{"num_key_value_heads": 6, "hidden_act": "gelu", "beta1": 0.95, "decay_fraction": 0.935, "final_lr_fraction": 0.0}
MLP neurons of a small language model. Each row is named by its layer, matrix (up: input weights) and neuron, and shows model dimensions 64-127. Each number is 128 + 32 x the weight over its row's rms, rounded and kept within 0 to 255.
A block is one neuron, or neurons of one layer that tend to fire together. Before each block is what it responds to, as a language model described it from the Wikipedia text at the highest values.

Description: Next-item number prediction. Fires on the token just before the next number in a sequence, such as a table cell's leading space before 5, the 0 in 2004–05, or 19 in 1950.
L19.up22 [158 116 146 146 137 126 118 134 167  69 104 126  73 125  75 190 184  80 123 140 182 107 161  94 143 116  97 121 127  96  92 101 140 113 106 110  89 143 122 109 133  91 112 110 160 137 133 125 124  86 113 183 149 118 133 117 166 200  95 122 135 140 152 150]
L19.up52 [145 189 161 134  98  94  92 171 168  53 126 171 107 173 151 107 150 152 138 137  70 140 158  70 125 126 119 211 148 153 104 143 165 120 127 171 109 121 136 155 118 119  90 133 175 136  92 126  90 118  99 103 111 135 207 155 117 101  55  93  90 125 102 140]
L19.up148 [129  72 144 123 131  97 169 101 109 155 105 160 133 155  89 229 127 105 101 174 112 131 126 164  39 146 101 159 116 191 133 133 100 108 108 156  82  72 141 152  97 147 164 155 155  94 109 191 114  89 115 116 145 109 154 150  99 157 160 122 137 139 134 150]
L19.up162 [ 87 145 167 150 145 163  73 139 137 159  67 160  85 151 128 148 136 160  86 138 100  56 168  65 138 103 143 133  62 144 121 141 109 107 134  73 119 119 107 121  98 138 131 131 161 140 121 157 113 170 114 169 130  53 112 163 153 121 108 124  53 151 174  96]
L19.up233 [153 134 145  86 125 152 159 179 155  79 113 145 112 121 129 151 118 133 123 147 129 166 127 153 148 107 100 127 204 113 104 142 128 127  72 200  38 156 132 170 113 125 163 115 165 129  93 100 195 101 168 153 181 172 150 117 139 114 135  58  70  97 121  73]
L19.up287 [106  92 138 118  67 104 114 130  88  26  98 137 123 145 120  93 130 220 125 138 135 175 146  88 137 141  64 129 143 149 140 197 121  94 135 111  97 152 128 123 127  97 118 160 145 155 173 150  73 153 135  81 129 145 176 120 126 144 141  73 187 129 145 147]
L19.up333 [ 71 125 142  78 136  70 201 109 104  99  64 161 128 134 144 117 115 142 148 113 122 140 168 137 133  96 150 105 159 106 152 108  97 111 141  82 104 132 107 105 165  97 131 124 128 165 188  76 145 152 141  90 121 136  89 221 160 107 143 137 100 101 100 127]
L19.up353 [ 19 101  94  88 104  88 136 164 117  95 105 150 109 110 134  89 131 124  88 140 142 163 159 150 194 127 104 157 112 125 171 133 174 130 107 144 129 134  75 125 152 177 146 151 123 148 145 100 128 163 123  87 168  89 196 193 121 194 132 146 119  86 118 113]
L19.up378 [153  82 114 144 170 190  26 170 153 154 114  92 120 160 125 188 171 214 122 132 129 134 182 128 172 143  86 136 115 121 108 155 137  93 130 120 132 101 140  97 105 128 196 120 120 106 111 143  81  95 106  99 126 124 185 157 155 156  90 113 102 162 174 135]
L19.up410 [112 183 118 125 115 110 167 110  61 123 120 169 107 125 132 175  90 119 162 149 116 111 148 122  65 124 135 138 168  67  94  90 117 156 129 142  90 160  11 140 138 115  86  86 155 139 130 188 173 150 133  90 145 138 128 187 179 108 209 116 136  96 170 166]
L19.up612 [103 144 108 176 125 141  93 117 152 108  75 135 143 184 107 153 140 129 112 153 102 108 116 133 149 159 133 134 142 118 153 136 172 152  45 118 114 106 170 148 119  96 120 124 127 143  63 162 115 176 172 195 107 111  92 162 127 188 144 119  79 110 122 126]
L19.up657 [127 177 141 108 149  30 160 110 105 122 152 133 104 116 113 147 138  93 117 137 168 104 117 150 131  95 110 178 170 134 138 158 112 132 154 131 148 197 142 107 149 234  55 166 147 128 116 124 144 152 156  79 166 109 169 206 142 169 136 173 102 110 159 109]
L19.up665 [143 168 121  38  86  82 124 127 173 112 152 114 159 147  86 157 169 154 142 107 120 123 132  64 180 128 136 132  89 174 134 155 170 114  94 122  90 107 167  87 156  95 151 177 146  86 116  72  90 133 171  67 164 111  69 213 150 111 127 175 167 114 149 175]
L19.up704 [146 231 150 127 112 112 153 136 145 135  39 113 127  99  96 108 108 151 119 109 151 166 219  59 117 132 147 128 110 120  88 115 111 171 114 113  82 133 113  83 109 113 146  97 173 140 149 160 143  56 143 149 136 148 149 115  74 100 129 146  24 124 115 131]
L19.up728 [ 97 116 104 109 124 123 171 114 133 131 133 109 113 178 131 134 175  62 102 101  38 116 157  97 115 134 121 140 150  95 117 112 187 142 133 152  77 143  79  92 145 127 176 162  88  64 139 174 140  95 145  76 120  52 176  91 162 215 181 141 133 184  60 128]
L19.up739 [120  83 162 101 124 160 188 138 120 116 111 113  79 131 111  81 155 158  87  79  89 114 155 166  63 142 104 150 177  96 156 153 121 135 108 231 162  99 103 109  59 155 145 146 107 121 185 180 115 162 161  46 171 157 167 121 163 158 124  76  98 134 110 174]

Description: Decade digit in years. Mainly the "1" third digit in 2010s years like 2013, 2018, 2019, especially in table rows and lists; also dashes in year ranges (1954–55, 2022–2023) and line breaks after years.
L10.up28 [170 130 137 162 120  84 165 117 147 128 135  95 169 133 115 109  81 150 109 150 108 118  95 116 126  82 134  92 123 128 131 150 184 131 115  93 117  78  68  56 101 103 109 124 104 119 180 100 138  97 119 104 156 135 199 175 177 183 135 149  67 146 134 154]
L10.up223 [129 127 151 144 118 102  76 125 114  99 148 118 153  80 122 102 240 178 115 134 113 113 151 137 114 110 115  97  90  36  91 148 116  71  72 133 112 131  96 140  88 117 130 156  93 141 153  94  79 169 174 207  65 136 133 138 130 127 107 102 110 127  73 129]
L10.up487 [169 141 122 133  72 139 161 124 139 128  77 133 168  82 127 183 156 124 103 173 110 170 113 122 125 160 158 129 118 115 169 118 100 100 151 121 109 127 175  72  90 151 154 143 156 161 158 115 104 166 120  69  61 124  79 147 150 154 132 133 153 155 189 106]
L10.up756 [101  93 156 139 147 110 151  85  88 106 145  92 149  79  84 159 153 156 126 106  71 154 147 115 137  99  79 132  98 117 145 132 109  85 149 133 135 182 116 112 120 158 159  99 132 128 180  46 131 136 164  92 162 152 197 136 107 160  70 143 111 157 171 145]

Description: Numbers in statistical prose. Digits, commas, "and" and pipes inside runs of figures, mainly census demographics (2.50, and; 12.3%) plus stats tables and ratings.
L10.up70 [138 115  74 184 171  84 172 137 125 120 128 153 103 121 157 106 186  96 135 144 142 129 118 158 107 117 125  65 147  90 156 142 152 185 138 181 108 123 149 128 122 150 182  90 137 125 135 187  85  66  82 155  79 144 122 194  94 153 155 113 103 165 182 190]
L10.up161 [113 161 105 166 172 111 153 101 126 189 106 126  81 157 118 130 138 106 113 112 127 160 107 161 151 118 148  65 129 127 137 127 187 131 172 137 149  96   6 177 199  91 151 138 167 112  82 138 150  96 155  77 120 197 105 157 166 160 131 124 106 129 119 169]
L10.up609 [156 158 166 111 161 122 107 143 168 164 118 183 107 135  95  95 155 164  77 123 114 117 119 110 134  60  57 111 133 124 100  69 153 194 138 144  80  94  57 152 159 130 123 137 106 156 105 170 107  81 117 154 197 147 102 133 102 149 134 115 113 149 131 148]
L10.up660 [127 156 166 144 104 111  91 139 118  83 126 107 128 175  79 131 116 122  97 132 122 137 106  97 128 141  74 133 129 147 130 155 160 185 144 168  91 156 140 156 130 132 129 171 164  76 112 146 112 108 137 125 147 102 154 158 124 178 134 132 187  90 144  58]

Description: Field labels in data templates. Tokens naming fields in Wikipedia infoboxes, tables and census boilerplate, e.g. "Headquarters:", "Mean daily maximum", "spouse or partner present".
L19.up59 [151 113 146 167 148 133 101 110  79 129 131 137 141 135 212 121 191  86 110 132 146 142 141 121 120  51 149 115 133 126 114 136  96 108  84 137 122 146 137 183 138 152 159 150 128  89 136  85  71 162 103 125 138 148 137 137 131 211 204 127 136 181  46 115]
L19.up65 [108 100 179 118 147 108 128 163 137 157 137 132 135 168 174 159 154 127 185 129 103 102 170 154 132 170 117 150 145 170 128 189 128 154 120 111 124 104 146 137  85 122  86 159 118 165 140 102 174 106 162 158 123 141  89 152 142 139 206  84 126  47 138  82]
L19.up108 [150 107 142 107 137  91 134  81 178 119  87 101 135 161 106 109 198 118 133 110 123 128 149 128  98 162  89 102 135  99 116 125 155 121 134 118 130  87  72  54 145 154 136  85 118 190  61 151 119 118 112  86 140 155 107 117 181 172 165 113 144 114 155  67]
L19.up252 [167  79  88 109 130 160 103 102 133 156  90 169 115 183 173 104 106 134 127  92 146 138 142 120 110 154 140 152 111 148 148 101 120 118 101 110 123 123 143  84 112 123 152  97  73 108 111 123 100 109 199 130 167 148 135 128  86  91 144 194 180  88  83  92]
L19.up306 [ 87 132 175 159 138 123  99 159  85  88 117 159 133 104 164 120 133 125 160 114  92 151 107 118 106 129 125 121 112 119 115  79 181 156 103 143 187 163 149 123 113  80 117 152  73 134 142 232 120 138  81 124 127 136 112 115 143  62  91  97 134 123 111  89]
L19.up310 [157 119 160  71 112 124  99 123  98 159 170  93 124 161 146  79 145 121 114 120 151 109 154 148  74 131  87 129 131 135  67  74 164 101 142  96 144  41  70  76 127  98 106 168 115  63 109 120 111  76 114 106 130 192 110 167  99 141 170  97 162 103  83 109]
L19.up322 [119  89  34  98 200  79 139 116 113 117 130  61 139 128  82 126 147 141 170 106 117  83 124 119 151 126 148 106 131 153  85 148 102  87 170 126  82 156  98 137 105 113  87 135  77 117  83 121  57 148 156 151 142 112 162 131 125 182 150  98 123 145 214  54]
L19.up360 [121 168 189 118 125 152 189 175 169 135 105 148 131 188 125 111 110  62 132 123 127 105  69 141 126 134 116 159 131 166 108 113 105 160 104  95 129 142 130 132 127 134  86 119 109 149 146  80 139 109 151 202 111 121 167 184 148 116 144  99 134  94 110 110]
L19.up418 [152 182  89 128 136 105 188 137  77 171 105 110 113 105 165 113 159 167 173 110 134 136 139  95 143 112 129  70 180 120 110 170 132 168 128 121 129 118  53 143 115 153 130 166 108 127 115 126 141  42 148  88  76 101 108 147 166 146 152  92 110  96 171 105]
L19.up550 [146  92 152 164 130 151 122 119 121 166 103 131 106 193 125 106 135 132 172 140 171 118 117 149  97 145 120 133  83 123 139 218 136 115 120 115 195 173 149  62 126 174 150 124 143 104  94 121 127 147 132 116 180 109 110 123 171 144 151 141 128 187 140 133]
L19.up603 [ 78 177  77 117 109 146 180 112  97 126 127 135 190 170 187 193 129  67 122 109 112  98 115 109 165 102 133 114  93 200 169 173 126 111 155 150 130 102 115  80 185 156 107 158  86  71 153 192  55 140  97 171  78  81 114 103 109 136 190  91 160 173 163 133]
L19.up621 [129 154 112 159 119  46 160 147  85 133 129 114  90 155  80 138 123 126 145 121 106 107  86 113 150 172  85 134  96 100 130 132 157 103  87 143 168 148 112  88 129 110 106 127 105 166  86 166 135 158  74 167 133 152 100  87 162 130 156 154 117 100 125 115]
L19.up639 [107  96 140 140 142 178 113 147 146 176 124 127 133  96 157 169 126 107 149 137 149 102  86 119 135 132 137 120 137 144  65 101 131  52 102 128 203 145 104 103 104 104 132 128 162 184 121 137  50 128 154  91 168 109  64 110 149 190 158 105 141  70 190  82]
L19.up650 [108 156 136  88  86 172 102 103 116 229  99  97 135 168 103 168 197 163  79 114 113 116 136 130 122 111 166 130 196 123 149 127 118 118 129 162 155 114 106 127 112 100 154 150 133 190 135 126 175 140 168  82 190  86  66 133 178 150 134 111 113 177 172 127]
L19.up692 [ 97 116  73 154 116  95 128 127 140 168 136 117 170 178 120 115 145  41 110 151  88 138 128 145 142 121 111  93 141 156  76 143 167  86 132 169 138 108 109 149 111 135 195 121 119 142 177 171 123 157 171  86 106  53 150 131 129 165 149  83 160 172 161  57]
L19.up761 [100 115  77 108 112  99 110 145  86 101 115 105 141 162 142  79 103 176 166 167 144 184 184 166 128 120  79  64 147 134 155 128 133 101 117 148 112 120  59 176  82 156 111 111 155 153 142 178 176 146 101 132 108  84 148 118 102 215 179 144 124  82 140 113]

Description: Predictable boilerplate continuations. Word pieces or words that complete a stock phrase in formulaic text: census "household(er)", "Dif-fer-ential", table headers like "Seat change", "Year".
L9.up264 [152 129 125  88  99 131 145  66 138 157 101  93 121 179 112 163 143 134 112  98 128 111 145 122 148  91  87 115 141 104 113 109 123  65  78 192  73 125 156 114 121  95 141 127  65 152 152 185 141  60 161 118 134 145 137  92 169 144 155 117 125  91 146  84]

Description: Predictable formulaic continuations. Tokens fully determined by boilerplate context: census-template words (living, families, present), inner digits of years (20|2|3, 19|9|0), mid-word pieces (rece|iver).
L9.up382 [116 114 160 179 190  77  99 132 168 199  99 123 102 112 116 107 130  82 186 108 170 119 148 101 144  62 101  98  91  97 122 134 145 125 128 160  86 141 207  96 138 111 156 141 169 162 117 172  97  39 123 154 175  69 106 144 145 108  84 123 135 121 166 122]